{
  "vocab_size": 9550,
  "norm_eps": 1e-06,
  "positions": "rope",
  "rope_fraction": 0.5,
  "attn_scale": 0.125,
  "init": "uniform",
  "init_std_o": 0.00321,
  "init_std_up": 0.0176,
  "init_std_down": 0.0016,
  "lr": 0.00129,
  "beta1": 0.93,
  "decay_fraction": 0.887,
  "doc_mask": true,
  "dataset": "wikipedia_en"
}
MLP neurons of a small language model. Each row is named by its layer, matrix (up: input weights; down: output weights) and neuron, and shows model dimensions 64-127. Each number is 128 + 24 x the weight over its row's rms, rounded and kept within 0 to 255.
After each neuron's rows, "fires on" lists the tokens most often at its 100 highest values on Wikipedia text that the model never trained on.

L12.up1699 [121 137 146 136 132  98 121 115 136 111 122 127 141 110 121  76 152 122 112 111 121 102 139  54 133 144 149 125 127 120 159 135 115 110 158 156 158 139  92 156 160  92 158 128 162 117 130 126 159 108  91 121 105 155 109 151 127 103  93 122 120  67 154 118]
L12.down1699 [142 118  74 132 124 122 129 139 130  89 123 132 135 102 118 111 119 138 167 127 106 131 117 121 174 116 138 144 102 101 126  96 139 114 159 156 144 126  88 111 116 149  99 114 176 132 107 108 105 128 131 155 109 143 121 115 160  83 114 116 128 173 189 159]
fires on: " |", " to", ".", ":", " (", " |\n\n"

L12.up1485 [132 138 139  92 141 138 131 100 104 114 144 143 110 149 115 143 150 180  79 120  82 112 124 137 139 152 123 153 147 121 152 130 111 113 115 126 126 148 115 106 134 115 143 125 168 109 111  91 154  91 112 130 140 102 105 114 117 156 139 127 138 151 131  82]
L12.down1485 [132 165 122 148 144 149 164 132 151 109 134 154 131 131 119 158 152 149 188 112 150 124  99 160 123 117 151 116 154 120 150 128 166 113 168  97 133 153  74 204 149 162 100 131 135 134 117 139 111 133 119 120 171 108  75 112 120 158 158 121 121 150 173 140]
fires on: " \"", "',", " by", ".", " (", " |"

L12.up2563 [154 171 124 146 153 130 147 136 126 105 151 108 132 102 162 138  85  90 113 125 116 116 169  71 156 125 140 115 138 101 136  92  81 107 118 106 123 155 140 135 154 104 196 137 143 102 100 103 146 129 134  96 135  86 155 115 110  98 148  88 111 125 125 113]
L12.down2563 [128 131 160 165 156 132 152 184  89 132 128  99 129 123 160 141  90 138 129 123 149 150 141  96 133 138 106  83 163 116 125 138 143 130  26 156  96 131 157 175 115 101 142 140 156 137 115 118 147 109 110 129 107 131 133  83 124 109 169  99 124 179 120 109]
fires on: " S", " M"

L12.up93 [121 151 110 117 129 126 199 136 126 129 153 112 133 126 114 137 126  89 110 139 101 122 127 140 168 118 156 170 137 121 121 151 135 132 113 130 143 109 132  85 130 123 105 152 146  88 160  75 126 139 141 174 121 123 167  91 116 103 143 106 144 137 130 175]
L12.down93 [158 153 103 188 136 124 142 167  38 176 106 127 144 126 138 132 121 132 116 119  95 105 101 127 115 119 119 150 167 156 125 108 109 119 162 130 137 160 177 148 174 115  63 143 108 139 158 131  99 115 137 127  91 118 118  82 116 167 105  90 117 136  95 118]
fires on: " |", ",", "in", ":", " –"

L12.up1309 [142  91  96 136 143 121 130 113 142 153 122  93  67 149 144  96  94 136 171  99 130 128 140 184 108  92 135 178 134 126 127 178 127 140 127 145 130 119 174 124 133  92 145  95 150 112 143 151 156  99 126 145 109 104 125 107 100 107 162 141 139 129 144 127]
L12.down1309 [ 94 158 119 111 121  91 153 141 138  75 129 101 116  93 156 108  97 138 128 126 174 126 137 165  69 146 147 192 131 138 137 159 122 133  79 128  98 113 137 114 120 171 108  86 141 140 132 126 161 133 111  93 149 118 127 119 100 112 194 121  95 109 143 113]
fires on: " Q", " h", " H", " m", " was", "_{"

L12.up1097 [106 101 149 157 135 100 161 149 123 117 180 111 150 120 115 129 127 135 117 121 130 144 127 142 156 141 130 142 126 121 147 134 139 117 158 154 140 122 115  81 139 140 169 175 149 161 178 122 140 135 104 104 143 157 178 134 141 129 162 132 100 140 126  88]
L12.down1097 [145 166 121  95  92 117 145 131 136 126  60 136 187 132 160 170 165 142 105 139  88 134 157  94 121 141 192 131 119 135 148 113 152 117 131 121 178 153 121  89 141 115 103 111 126 114  92 104  82 157 175  81  89 137 133  93 142 115 173  72 117 164 114 139]
fires on: ";", " |", ":", " became"

L12.up1853 [ 83 114 175 124 138 155  89 131 128 147  95 120 158 110 138 117 144 130 154 160 168  94 129 106 115 152 102 152 119 186 128  89 108 127 134 101 159 144 152 111 157  68  78 143 108 116 116 124  83 167 116 169 143  96 121 134 157 128 124 137 146 135 128 109]
L12.down1853 [132 105 136 107 156  96 155 144 122 111 149  71 118 112 141 117 129 161 121 114 170 110 141 141 153 100  99  54 173  97 164 111 171 138 116 132 143 100 151 146 131 114  82 138 163 117 138 121 163 141 128  96 137 145 112 117 135 125 173 126  52 140 152 140]
fires on: " ", ".", " at", "–", " –"

L12.up1653 [109 107 103 127 163 141 172 142 185  91  88 139 143 149 133 119 117 131 138  92 117 139 156 165 118 147 121 159  96 110 159 100 151 123 121 128 121 158  98  98 145 120 120 165 132  92 117 110 136 123  69 115 115  86 182  91 121 111 126 146 136 140 104 190]
L12.down1653 [143 115 136 132 149 126 143 152 114 146 101  81 111 117 102 133 138 128 130 141 156 122 130 104 126 147 114 130 140 125  91 129 181 140   0 127 150 171 162 172 113 129 180 176 122 141 154 140 100 124 125 113 104 155 105 159 126 117 127 113 125 177  72 129]
fires on: " m", " B", " Y", " an", " M"

L12.up1328 [112 101 141 133 161 134 106 128 121 115 163 111 133 144 123 144 126 163 157 120  86 141 105 115 105 148 109 146 117 137 134 120  92  75 107 162 144 123 133 157 162 128 123 122 142 103 118 103  78 119 147 151 133 174 113 148 145 157 123 142 166 126 152 143]
L12.down1328 [128 116 149 132 152 120 136 127 136  94 142 110  85 122 150 145 159 125 165 115 153 151 140 121 116 173 149 126 134 119  76 124 114 104 112 146 106  86 108 131  96 120 150 113 142 136 133 119 109 101 136 129  71 145 126 156 134 140 171 101 130 114  96 136]
fires on: ".", " St", " Mr", "r", " Dr"

L12.up2455 [132 121 129 116 148 115 125 132  91 142 145 112 135 167 115 157 163 128 177 115 147 100 101 140 105 182 149 113 112  85 117 125 154 130 138 137 119 104 146 151 121 111 131 133 114 148 106 130  87 149 150 108 138 130  90  91 100 114 136 119  99  77 113 138]
L12.down2455 [142 145 126 106 106 153 127 126  69 145 138 115 125 167 123 124 115 190 111 113 108 150 118 135 118 170 190  89 116 103 127 150 113 144 148 105  74 105 113 110 140 132 144 135 132 141 115 138 162 108 141 126 147  94 116 201 130  96 134 108 147 156 122 153]
fires on: " in", " of", " and", ",", " for"

L12.up379 [122 141 130  98 125 141 117  66 121  97 116 130 108 125 116 119  98 141 113 120 156 160 115 142  80 131 124 131 151 135 115 128  83 125 128 133 117 141 117 126 151 133 153 161 130 143 132 164 156 172  83 127 111 156 135 152 195 145 101 122 126 133 108 107]
L12.down379 [118 111 155 149 138 148 142 161 110 106 173 136 124  99 102 124  96 137 146 108 120 146 150 101 137 137 100 100 155 164 104 143 136 104 218 122 150 172 130 121 159 107 106 141 143  97 155 126 155 157 141 121 129 132 115 106  96 141 116 111 132 167 145 137]
fires on: " |", " of", "|", "-", " and"

L12.up1219 [157 162 120 132 102 118 125 149 108 131 139 125 140  97 141 150  89 160 128 126 115  96 102 139 167 133  79 128 146  96  86 127 150 119  95 147 149 120 122  89 101 103 191  98 107 132 131 133 163 109 112 128 135 116 173 134 143 119  83 139 154 135 138 132]
L12.down1219 [135 131  82 119 134 114 141 124 144 124 173 143 158 131 153 139 113 104 133 108 100 102 168 124 154 125 139 143 125  91 150 136 149 142 156 148 137 136 111 122 133 156 138  96 126 128 126 117  89 140 140 109  79 162 107 106  80  90 109  96 143 144 119 160]
fires on: ",", " and", " they", "-", " who"

L12.up2319 [118 129 126  65 143 148 135  81 122  74 119 151 136 114 166 124 110 163 155 108  82 131 104 145 165 104 146 143 141 141 112 119 139 128 147 121 116 107 139 130 152 114 136  92 156 149 116 102 118 131 101 111 147 120 132 130 104 115 116  87 111 143 154 165]
L12.down2319 [149 141 117 116 112 100 116 133  99 114 126 138 145 180 140 138 120 110  68 107 164 133 148 139 170  99  90 111 120 150 105 116 110 150 146 151  95 131 146 160 108 157 191 133 156 156 155 133 138 139 143 143  93 158 161 166 130 160 128 128 121 120 111  89]
fires on: " \"", " (", " “", " aim", ".", " a"

L12.up954 [132 105 135 184 115 142 122 102  98 164 145 132 127 125 126 126 128 148 120 153 122 160 145 171 125 148 168 136 150 150 131 112  93 115 113  82 112 129 119 153 138 155 122 141 134 115  88 119 118 131 149 183 161 162 150 107 191 124  93  91 103 158 107 102]
L12.down954 [109 109 145 109 110 118  75  88 129  96 153 125 190 127 138 144 158 104 130 153  79 138 149 127 166 164 108 156  98 155 132 131 119 106 113 119 143 137 161 101 124 107 137 146 132 127  65 156 139 122 117 109 143 163 163 106 131 132  92 137 118 151 172 111]
fires on: " de", " Pro", " in", " of", "é", "us"

L12.up1179 [108 116 130 136 127 139 145 131 123 128  95 132 143 143 123 126 111 141  74 114 120 143 142 110 173 116 133 101 117 111 154 155 148 136 126 129 147 110 136 142 148 129 130 146 142 141 124 128  97 130 112 116 118 115 145 104 115 147 145 111  99 102  94  96]
L12.down1179 [119 124 149 115 162 132 127 123 145 124  94 143 120 106  92 131 176 110 128 137 201 149  89 155 143 147 146 142  68 116 125 132 139 131 180  76 143 121 115 101 138 120 177 128 140 102 128 133 153 157 121 161 103 123 134 152 102 152 162 109 126  90 162 189]
fires on: " and", " its", " of", "'s"

L12.up2756 [136 136 135  81 110 162 143 136 139 144 153 137 123 116 123  95 156 136  69 158 135 113 183 130 120 138 132 108 131 113 130 117 166 140 156 131 139 116  91 125 130 127 146  86 132 154 119 138 150 148  93 136 126 119 132  94 139 140 139 153 149 106 164 128]
L12.down2756 [114 151 141 118 125 107 117 122 145 148 167 118 147 148 138 161 121 112 118 112 146 160 134 172 151 118 125 104 110 125 127 124 134 111 171 120 120 152 121 130 141  93  80 108 103 126 131 137 123 124 129  98 145 135  93 119 141 166 123 116 141  92 119 123]
fires on: " |", " on", " by", "==", " Re"

L12.up528 [ 81 100 103 123 154 159 143 119 102 139 128 123 103 110 100 134 112 131 169 123 131 140 142 115 154 144 157 103 134  88 154 119 154 119 109 112 146 133 142 142 122 138  98 129 144  98 178 128 101 154 103 123 115 151 123 107 104  65 126 197 108 117 128 119]
L12.down528 [158 114 158 103 130 138 145 138 115  79  59 174 136 123 101 135 150 116 153 125 127 148 116 103 134 149 148 109  97  79 130 123 141 134 101 101 123 132 137 169 177  47 167 127  87 109 121 120 141 116 124 122 144 200 120 120 140 137 145 140 145 152  95 150]
fires on: " \"", " most", " one", " is", " as"

L12.up2636 [111 111 136 128 141  94 153 118 163 132 140 131 101 171  91  99 129 119 119 146 101 112 118 137 116 123 116 130 138 111 124 101 161 154 107 163 118  83 136 118 155 161 180 101 137 115 157 141 136 119 114 102 141 111 176 142 158 138  93 139 103 127 142 125]
L12.down2636 [138 116 139 165 148 105 123 113 128 119 134 143  75 131 166  81 152 122 155 135 154 124 158  95  93 123  96  91  94 102 132 104 138 158  70 148 135 132 172 112 107 110 112 185 129 101 157 122 114 156  93 102 141 128 121 147 112 143 106 116 136 157 149 157]
fires on: ",", " It", " and", " fl", " then"

L12.up1820 [147  82 148 148 139 122 116 163 160 136 117 185 120 114 104 175 149  82  93 120 104 131 178 127  80 132 132 108 144 127 122 148  81 128 105 138 130 234 128 138 126  76 128 133 117 152 107 146 108 131 118  96 131 138 147 156 119 153  84 147 123 126 120 119]
L12.down1820 [129 129 163 149  87 101 104  96 108  95  94 142 108 154 141 158 126  96  94 126 141 187  94 147 126 121 128 115 157 101 130 140 129 166 209 151 168 119 115 101 105 107 115 135 173 131 119 137 132  83 115 118 156  89  95 105  76 148 163 159 118 138 117 133]
fires on: ",", " of", " and", " as", "|", " for"

L12.up1460 [148 109 159 107 100 153 134 134 150 136 153 108 155 142 143  98 123 158 142  65 118 159 128 122 109  87 158 211 111 121 186  92 140  93 109 124 110 137 114 117 115 181  95 118 106 101 117 145  80 107 142 164  85  80 149 154 126 138 121 171 104 158 131 136]
L12.down1460 [129 115 157 123 113 114 114  98 134 104 128 143 106  61 126  95  98 106 149 147 143 145  71 127 109  88 123 156 137 136 111 137 148 148 188 134 133 123 153 150 138  95 160 107  39 134 150 109 142 137 127 116 160 130  84 144 102 102 132 140 126 147 151 128]
fires on: "1", "9", "7", "8", " T"

L12.up732 [115 133 164 158 127 126 133 116 102 134  96 118 131 104 143 132 164 145 132 153 119  97 153 117 142 132 147 119 141 129 122 191 156  73 177 114 119 113 110 141 124  88 194 136 160 143 124  89 128 137 164 159  96 130 127  77 140 116 128 155 142 111 136 101]
L12.down732 [142 159 140 147 126 144  82 132 117 128 142 160 124 115 135 162  79 149 128  65 170  92 116 148 152 169 138 144 193 126 130 150 100 128 150 160 117  95 140 157 140 102 112 142 134 138  93 155 125  88 114 117 112 153  76 170 129 101 137 143 120 112 116  68]
fires on: " |", " in", "In", " In", ","

L12.up2476 [138 123 125 129 103 165 119 134 138 105 111  95 146 151 109  97 134 159 175 134 104 133 159 110 134 126 143 118 116 133 130 163  67 141 164 135 147 139 106 145 110 108 135 148 142 132 133 138 117 129  98 131 154 159 110 123 166 126 115 119 168 145 125 153]
L12.down2476 [108 113 103 112 145 127 146 144 131 124 108 162 127 131 131  88 139 158 143 139 136 145 144 133 115 142 124  81 145 168 158 138 145 104 144 132 114 125 126 112 168 160 100 135 129 104 100 117 107 136  80 125 123  84  99 132 125 156 127 111 136  91 167 137]
fires on: " |", ";", "-", " of"

L12.up746 [132 107 133  96 127 176 134 152 111 115 118  96 132 113 125 125  90  87 117 145 121  91 144 158 125  94 101 132 138 150 188 142 143 168 156 111 122 170 169 105 140 158 135 134 112 142 116 117 142 108 109 164 143  91 116 132 154 119 120 120 111 114  84 123]
L12.down746 [122 115 107 126 125 132 126  75 134 169 144 122 101 110 116 146 116 168 197 114 129 138 119 153 124 108 108 144 111 160  91 136 167 147 152 138 102  89 140 137 136 164 122 207 139 134  89 108 119 155 140 137 123 147 128 134  92 124 103 106 147 134 117 119]
fires on: " and", " d", ",", " a"

L12.up3040 [ 98 139 138 137 123 111 107 111 150 136 110 132 134 148 135 166 157 110 111 119 135 104 138 102 145 138  85 101 149 113 102 115  98  94 148 131 122  82 109 103 112 138 124 115 110 153  96 129 120  94 136 135 138 113 122 106 164 115 119 135 135 158 126 161]
L12.down3040 [128 134 140 139 140 128 123 109 122 159 143 142 149 124 143 123  96 126 148 118 112 130 134 168 126 111 132 144 118 161 102 137 145 130   0 117 150 154  91 119 105 148 120 151 156 112 154 152 124 129 150 117 148 115 122  96 152 114 141 136 123 144 122 113]
fires on: " Mar", " M", " Ar", " K", " c", "M"

L12.up100 [125 122 121 155 142 139 135 130 119 138 156 105 108 142 110 136  91 109 148 128 116 135 169 110 113 156 150 123 173 131 127 108 128 122 126 167  69  91 169 128 122 120 157 130 120 112  99 128 137 117 152 157 144 171 136 151 118 117 143 104 141 140  90 152]
L12.down100 [ 93 141 151 119 129 103 158 149 114 159 164  79 124 106  80 125 148 105 159 127 147 127 167 153  77 123 149 141 115 111 145 128 152 123  60 168 136  84 101 136 123 101 168 150 163 145 120 145 103 135 132 143 105 148 125 132 126 100 128 138 157 127 119 156]
fires on: "S", "s", " Y", " s", " B"

L12.up1401 [111 134 161 107 124 132 137 116 110 125 109 195 112 170 128 152  89 133 152 126  88 164 106 119 125 131 123 113 143 125 112 176 110 122 159 160 114 122 155 112 123 125 166  93 120 175  99 130 110 126 130 173 107 102 106 134 130 145 104  97  92 141 145 163]
L12.down1401 [121 122 132 189 106 111 126 138 112  90 105 136 134 121 126 149 125 109 121 133 154 118 180 126 140 102  93 105 139 117 131 143 168  80 185 140 113 125 112 115 150 128 136 125 115 130 138 144 132 131  67 103  75 154  81 111  98 122 136 142 145 120 127 120]
fires on: ",", " and", ".", "),", ":"

L12.up2030 [107  86 177 103 138  84 124 144 124 159 148 143 162 114 180  63 161 103 181  97 194 154 147 110 106 111 174 169  82 119 139 171 133 127 120 131 118 135 149 147 149 109 147 133  60  51 114 103 122 108 121 123 149 151 160 136 137 147 107 177 101 137 124 165]
L12.down2030 [155 142  94  85 121 111 176 147 130 142 120 101 112 107 147 125 162 144 107 171 154 131 115 134 142 133 147  94 123 157 152 127 143 132 118 102 186  92 142 151  95 100 144 132  99 118 105 116 155 101 125 114 140  99 122 149  98 111  71 134 114 160 130 172]
fires on: "1", "0", "9", "7", "i"

L12.up2359 [120 155 150 124 115 158 160 136 100 147 126 158 130 131 136 157 135 127 119 140 166 103 118 152 100 121 154 127  86 135 154 136 161 143 177 122 126 120 119 131 124 134 109 114 137  93 135 115 113 106 126 115 116 144 130 142 100 120 129 117  82  86 103 160]
L12.down2359 [128 127 130 127 129 126 116 130 144 131 123 129 126 139 115 145 141 102 137 118 141 135 143 128  34 117 142 106 109 132 124 122 141 138   0 103 122 117 120 122 126 137 125 166 118 118 122 137 128 117 167 161 133 150 123 155 130 132 118 133 115 120 114 116]
fires on: " (", " \"", " ["

L12.up2568 [139 105 105 121 146  94 115 140  93 100 143 147 139 133 178 140 119 116 127 150 104 139 153 146 128 149 145 106 177 116 118  84 152 115 126 121 142 182 165 119 108 122 126 104 117 108 125 138 101 128 147 126 141 122 118 138 100  95 149  98 164 191 132 134]
L12.down2568 [146 119 133 180 137 122 141 119  95 105 137 141 132 116 133 183 125 151  82 115 143 102 116 130 157 100  62  99 135 131 159  87 140 125  16 112 132 105 163 108 105 119 178 152 136  94  97 118 152 109 112 140 108 117 100 142 117  62 114 140 144 149 148 169]
fires on: " F", " B", " R", " f", " S"

L12.up91 [100 133 128 105 139 144 120 141 129  95 126 103 135 134 156 138 127 118  61 145 125  96 153 135 126 135 134 176 151 124 139 136 121 128  90 166 174 137 160 157  90 102  90 144 124 128 163 144  85 115 143 122 124 107 112 143 143 144 117 101 159 152 130 121]
L12.down91 [138 105 135 175 121 132 106  69 175 138 101 127 118 169 151 118 115 174 100 110 112 115 161 153 147  84 142 113 110  82 125 134 109 129  78 150 146 136 117 141 137  58 136 135 123 170 129 134 116 122 175 140 130 147 101 109 109 154 118 138 168 124 128 128]
fires on: " was", " is", " were", "G", " are", "-"

L12.up249 [129 153 157 107 108 135 152 104 136 148  88 135 151 130 166 123 111  87 171 144 114 160 125 107 150 137 171 130 133 120 114 119 159 100  95 148 105 132 122 130 140 132 119 139 107 145 108 116 137 119 160 151 127  93 116 151 131  95 114  83 123 140 186 155]
L12.down249 [119 114 111 150 113 116 140 156 158 126 156 157 125 124 129 154 141 130 164 145 129 144 120 114 118 131 144 133 120 135 101 160 119 156  88 123 109 144 163 117 154 117 142 145 144 105 127 137 116 149 129 175 112 144 139 132 124 158 136  66 178 133 119 124]
fires on: "-", " and", " \"", ",", "S", " ("

L12.up2467 [116 108 131 113 126 109 155  96 163 103 107 131 173 162 129 127 123 151 114 139 132 109 114  97 124 141 126 151 117 146 101 124 126 120 129 142  94  83 106 125 102 143 115 151 153 124 129 113 125 161  93 105 130 159 129  89 129 112 154 119 121 150 104 144]
L12.down2467 [137 101 146 116 119 129 116 156 128 138 133  74 152 152 153 126 144 150 171 127 153 144 128 140 174 167 108 145  83  94  97 152 137 146 224 137  83 129 134 160 151 168 163 149 118 129 149 115 160 131 107 131 121 127  65 117 136 167 149 134 104  83  89  96]
fires on: " of", " \"", ":", " for", " “", " and"

L12.up2141 [108  93 145 142 141 121 113 154 116 116 125 120 144 146 132 134 110 124  84 142 127 138 148 111 125 188 124 115 131 152 143 161 123  91 138 127 102 161 151  62 118 151 144  96 154 121 121  94 139 116 178 138 143 125  94 163 135 126 109 165 114 130 119 123]
L12.down2141 [178 128 117 155  90 156 124 126  74 126 133 173 152 140 137 131  67 116  97 147 161  99 144  71 120 128 155 133 133 102 105 156 129 120 221 133 155  78 112 152 134 127  99  97 138 179 120 150  85 138 112 137 120 118 144 149 147 147 143 129 171 119  93 149]
fires on: ",", " of", " on", ":"

L12.up1224 [128 102  94 166 120 135 158  95 114 143 139 141 127 122 152 152  89 176 144 110  99 122 139 129 139 132  86 153 123 150 116 119 165 125 148 151  83  89 128 103 138 126 148 136 100 139  92 156  85 167 123 106  98 148 129 114 113 123 141 107  94 106 111 121]
L12.down1224 [110 126 146 166 101 156  92 122 105 108 110 133 106 123 101 108 112 138 148 107 128 118 156 162 186 123  89 130 114 121 150 141 116 106 210 156  97 144 138 104 144 129 120  88 141 153 187  95 131 153 144 127 110 100 144 151 162 122 130 145 135 119 155 110]
fires on: " is", " was", ",", ":", " and"

L12.up1028 [124 143 108 118 122 137 144  78 124 114 107 138 138 135 140 114 138 177 155 125 134 122 137 101 143 110 151 152 112 143 150 125 115 106 111 109 116 136 143  97 125  80 129 116 106 132 101 143 144 119  76 148  97 138 130  94 149 113 139 155 108 101 155 126]
L12.down1028 [133 105 118 155 116  99 163 159 155 116 103 105 119 150 139 123 167 161 148 102 115 116 104 161 114 113 124 104 167 126 136 149 155 146 151 124 147 106 139 113 164 167 132 127 152 112 159 150 121 123  98 147 164 172  91 161 124 117 131 129 112 157 101 112]
fires on: "1", " M", "2", " Fer", " ", "."

L12.up1889 [147 140 146 122 160 161 152 135 142 113 147 120 114 162 111 119 132 171 160 104 137 102 105 101 100 126 128 157 112 162 120 130 156 161 107 160  99 126 174 146 112 149 143 129 134 141 116  96 164 126 118 124 133 132 148 129 196 126  98 158 150 155 119 166]
L12.down1889 [155 121 142 134 122  83 143 139 106 159 144 118 169 140 110 118 150 152 138 122 117 107 129 127 127 183 165 139 105 138 143 111 106 146 152 125 151  77 128 133 154 125  90 151 131 176 131 160 168 130  81 131 105 139 191 139 110 127  78  95 115 165 112 149]
fires on: " in", ".", " from", " I", ",", " of"

L12.up2501 [168 123 124 120 111 130 145 107 114 155 117 143 119 133 154 121 133  97 136 142 112 107 115 136 156 142 122 171 149 134 140 127 126 165 133 137 119 140 130 105 162 109 172 140 139 129 112 164 125 122 145 163  86 103 119 131 137  95  67 113  79 149 158 130]
L12.down2501 [132 155 118  99 156 160 159 138 144 122 126 122 129 148 144 138 117 161 130 116 137  88 135 104 114 113 154 123 155 111 107 112 139 147 166 153  90 112 176 112 169 128 102  88 126 129 131 110 164 135 124  95 126 154 130 113 108 130 103 102 139 108 159 144]
fires on: ",", "),", " was", ")", "\","

L12.up533 [165 164 105 133 184 116 166 169 140 141 105 141 155 160 150 105 142 154 149 127  92 141  99 132 125  75 134 110 150 143 158 175 139 112 141 158 110 134  93 135 143 133 127 103 132 115  86 175 150 118 130 128 135  83  98 108 121  66 126 147 133 122 126 154]
L12.down533 [133 160 112 152 143 108 108 125 123 170  88 154 114 141 126 135 112 146 166 162 143 132 110 117 159 121 173 147 148  84 106 100 102 144   1 131 125 141  64 141 136 122 114 142 200 108 141 119  88 133 126 106 147 134 130 112 182 144 121 104 118 138 102 150]
fires on: " (", " \"", " magn", " Car"

L12.up713 [111 134 109 120 119 117 155 135 144 136 156 149 110  97 189 141 134 121 152 143 101 145 182 145 129 136 158 135 101 134 117 118 138 126 152 110  92 142 139 136 130 128 153 110 107 165 129 130 129 170 159 121 147  71  84 142 103 123 155 119 136 124 142 100]
L12.down713 [138 124 148 112 112 129 115 120 113  99 138 132  99 151 104 175 116 141 113 125 151 125 122 157 105 122 107 120  96 163 133 112 136  97 162 116 114 113 119 146 142 117 168 155 128 112 130 117 145 105 145 123 154 127 107 151  96 145 113 142 114 153  97 143]
fires on: " of", " and", " or", "-", ";", "1"

L12.up2080 [111 138 143  98 138 141 126  81 159 131 111 114 114 149 142 173  79 120 150 133  91 165 169 117 132 165 105 121 125 127 133 138 162  98 159 103 169  84 116 162 126 160 148 105 137 165 153 141 144 185 114 114 130 136 148 113 108 124 126  96 113 127  79 133]
L12.down2080 [121 109 135 121  86 119 134 103 115 160  48 129 123 148 120 158 160 112 159 151 135 157  92 131 142 169 168 113 130 115 172 183 132 121 116 132  72 123 124 154 125 107 104 165 123 134 165 145 117 150 101 149 113 126 103 115  88 129 152 134 173  67 116 105]
fires on: " l", " is", " are"

L12.up1802 [158 148 120 146 123 131  91 104 130 130 125 125 156  69 125 145 101 128  79  80 156 164 134 147 169 181 163 176 132 126 132 135 171 184 117 133  99 124 111 129 116 122 127 123 126 125  91 151  92 130 118 134 127  84 121 171 104 145 131  99 171 135 150 136]
L12.down1802 [137 110 115 118 102 109 116 141 140 127 124 132 145 130 117 135 143 161 146 118  95 139 134 138 144 111 128 134 113 162 138 105 153 125 155  98 131 141 137 149 130 156 142 117 169 147 121 104 115 110 137 131 104 131 164  97 132 105 149 105 124 155 117 127]
fires on: ",", " and", " not", "ly", " often", " only"

L12.up2749 [128 107 127 123 112 115 131 130 158 113 146 118 135 127 120 130 120 140 118  77 106 156 117 132 113 128 134  99 157 154  96 118 145 156 121 119 115 128 122 117 128 119 116 129 112 104 110 129 108 155 109 169 110 117 123 102 138  96 106  96 122 108 108 158]
L12.down2749 [127 147 105 193 127 104 121 142 108 104  81 108 141 123 107 128 117 118 149 108 132 156 144 127 124 104 119 105 130 115  92 105 162 115   0 117 149  90 144 165 156 105 145 133  76 119 100 134 118 185 125 161  82 126  91 105 135 114 144 115 123  98 172 152]
fires on: " M", "M", "m", " ph", "ph"

L12.up168 [129 132  90 114  89 107 150  97 160 144 110 114 122 147 129 145 119 134  86 139 108 155 167 137 106 142 113 170 115 149 149 130 157 142 143 135 115 108  98 119 158 129 136 143  98 151 130 120 101 100 116 114 109 108 151 103 151 119 139 128 109 106 125 140]
L12.down168 [116 192 155 103 142 161 118  93 151 188 143 119 133 102 135 123 155  73 118  86 108 123 165 131 136 134 146 153 140 115 159 128 132 153 138 116 162 115 152 104 109 148 115 135 103 113 129 136 106 102 104  99 121 149 159 141 112 101 127 154 114 139 109  94]
fires on: " in", " and", ","

L12.up661 [135 169 115 127 100 136 132 133 152 145 124 111 103 130 149 101 125  93 140 111 134 155 102 152 122 103 110 101 107 118 107 126 103 139 131 105  95 137 134  87 146 152 140 146  95 126 141 105 146 127  87 149 104  76 109  96 143 112 131 142 181 128 145 138]
L12.down661 [144 145 120 109 147 155 130 127 118 120 129 117 113 127 102  82 141 134 139 103 138 148 125 113 121 107 132 121 103  93 144 102  93 113 130 154  82 142 139 163 141  83 153  95  86 143 117 131 132 128 131  86 140 113 122 116 124 120 110 137 130 146 143 171]
fires on: ",", " the", "\",", "===", "Th"

L12.up2713 [146 142 118 139 161 116 141 102 142 102 138  87 153 142  97 129 129 169 119 173 108 179 122 140 126 151 104 109 147 111 149 156  87 111 136 159 137 136 144 106 150 150 109 124 139 131 124 112 145 139 151 138 122 124  61 143 146 102 106 156  99 130 119  88]
L12.down2713 [155 160 101 136 113 141 124 129 121 129 125 152 133 148 160 120 146 129 125 104  91 148 162 127 128 137 113 128 111 109  45  90 142 108 127 108 130 146 100 111  90  85 108 116 103 108 159 124 152 153 167 145 116 165 108  48 137 166 172 119 102 159 141 127]
fires on: " |", "am", " to"